{
  "norm": "layernorm",
  "norm_eps": 1e-05,
  "bias": "none",
  "tie_embeddings": true,
  "optimizer": "muon_variant",
  "lr_head": 0.00978,
  "final_lr_fraction": 0.05,
  "seq_len": 512,
  "dataset": "wikipedia_en"
}
MLP neurons of a small language model. Each row is named by its layer, matrix (up: input weights) and neuron, and shows model dimensions 112-239. Each number is 500 + 40 x the weight over its row's rms, rounded and kept within 0 to 999. Numbers have three digits each.
After each neuron's rows, "fires in" lists the words (lower case) most often at its 100 highest values on Wikipedia text that the model never trained on; "fires on" lists the tokens most often at its 100 highest values on Wikipedia text that the model never trained on. A number after a token or word is its count.

L7.up275:570481533504501495545512445488464563502497495476579565477434537514595471530504474488500535501516486458451461568468479488495435485482468530519519425475542493523510469480480499538417491484426434514450497538539567436549559403529606404511447430445517501461509480449518453542495487517485500497479462463501516486555518573491518523455551508548585537520470442521544561445519495501452510580462
fires in: "the" 26, "early" 11, "an" 10, "notable" 5, "late" 5, "former" 4
fires on: " the" 26, " an" 10, " early" 7, " late" 6, "mer" 4, "Early" 4

L3.up881:537465443489570484445509489516446427538461583499524509471479506561541511429510531495441510447541431554468533569472505488506585533452442548530526497452517585532502486506463529410522501497431504546521522455424466500429486433572531533434477475451474544539517559510470540574495488542473514456480483498475485543487499496406506497457479509590539537514472482524516500483445444494532484498548
fires in: "league" 26, "age" 10, "composer" 5, "club" 5, "song" 5
fires on: " League" 26, " age" 11, " composer" 6, " song" 5, " Census" 4, " Attendance" 4

L2.up1021:504527528499521552500530440539577520483567489461457529454498531494579513488565529452465478412515456504463462463455571537524504479554492523526473515486514500427567405450484478476531484441479457498520519443525509546505512544517477506525462454472540567498526393511501455468533531507464542479554460525470465459516518461534410511561494447515543534537510490494511454489486463500448430424523
fires in: "york" 24, "angeles" 13, "dennison" 5, "arkansas" 4, "lucca" 4
fires on: " York" 24, " Angeles" 13, " Dennis" 5, "Luc" 5, " Arkansas" 4

L3.up656:520433518461491449529491596495510517468483515477472471536530545504447510559492558504521464512395485471514472513422583553508450497493469556513512520465462434503540436502508481522512509494460533537578538532467512514492507480534559509549493441514589482521523491450443473551518528506496542549445480520478478516536517501501536463457551521480471428529464477548602552562518576511520449550506
fires in: "also" 37, "each" 16, "following" 5, "central" 4, "not" 4
fires on: " also" 37, " each" 14, " following" 5, " central" 4, " not" 4

L3.up944:522411507530445472466527527445507496531512457512477480468508594576458463505551503487512552577490518506501455487507525447565477531466483531493504538489498464496489467471483497526494491500447482536519553518486511413523475443520490504460519539481452553539556502439460470434414510526544452363498426436529389471491533509493531565509546494481510544479432566409552465559504501520508507457501
fires in: "round" 36, "match" 9, "description" 7, "cover" 4
fires on: " round" 37, " match" 9, "Description" 5, " cover" 5, " night" 4, "lan" 4

L3.up957:464525500504501497478482470557540496541493493500485445466497519553411556577439455528492442536458447495485557493430497537416494478513499489472506585495423518476473541532427536500533522494510515510517442452520528423514485497513555546494506486454484538495460469466448489537540463552596535544511545501514523502448546535445579521491538485521474526517502472510552515518492488554512545540483
fires in: "later" 15, "that" 10, "known" 8, "described" 6, "other" 6, "same" 6
fires on: " later" 14, " that" 10, " known" 8, " described" 6, " Other" 6, " same" 6

L2.up1002:494440513489460472548504514457487529496467524497481467455523506527467517542467496468471574518524460465540456491537537487499542504494479459487520543465463487503487537455454452505424538527518537614500455481506551489471485562473473428515505513498477537515484510514564491539463429558467600474478522568488422542504586478489471475484576509474482437465490523370607510441565530517453491505530
fires in: "such" 24, "known" 10, "jr" 7, "https" 7, "mr" 6, "no" 6
fires on: " such" 24, " Mr" 10, " known" 9, " Jr" 7, " http" 7

L2.up197:514471498444469490523484469489566592492500440472478493520385495503476514558482503480455507583439543493472536551412504395496483476498512389502454474509534486498508513524561538520557539498489494512507505539513572441514462553544495500473526478549512475511556489543507534483580481495537478475462519601434517530473517537458512544568541503521517518433467433489523506472562413434482475512516
fires in: "those" 24, "both" 16, "either" 7, "while" 6, "such" 6
fires on: " those" 24, " both" 13, " either" 7, " while" 6, " such" 6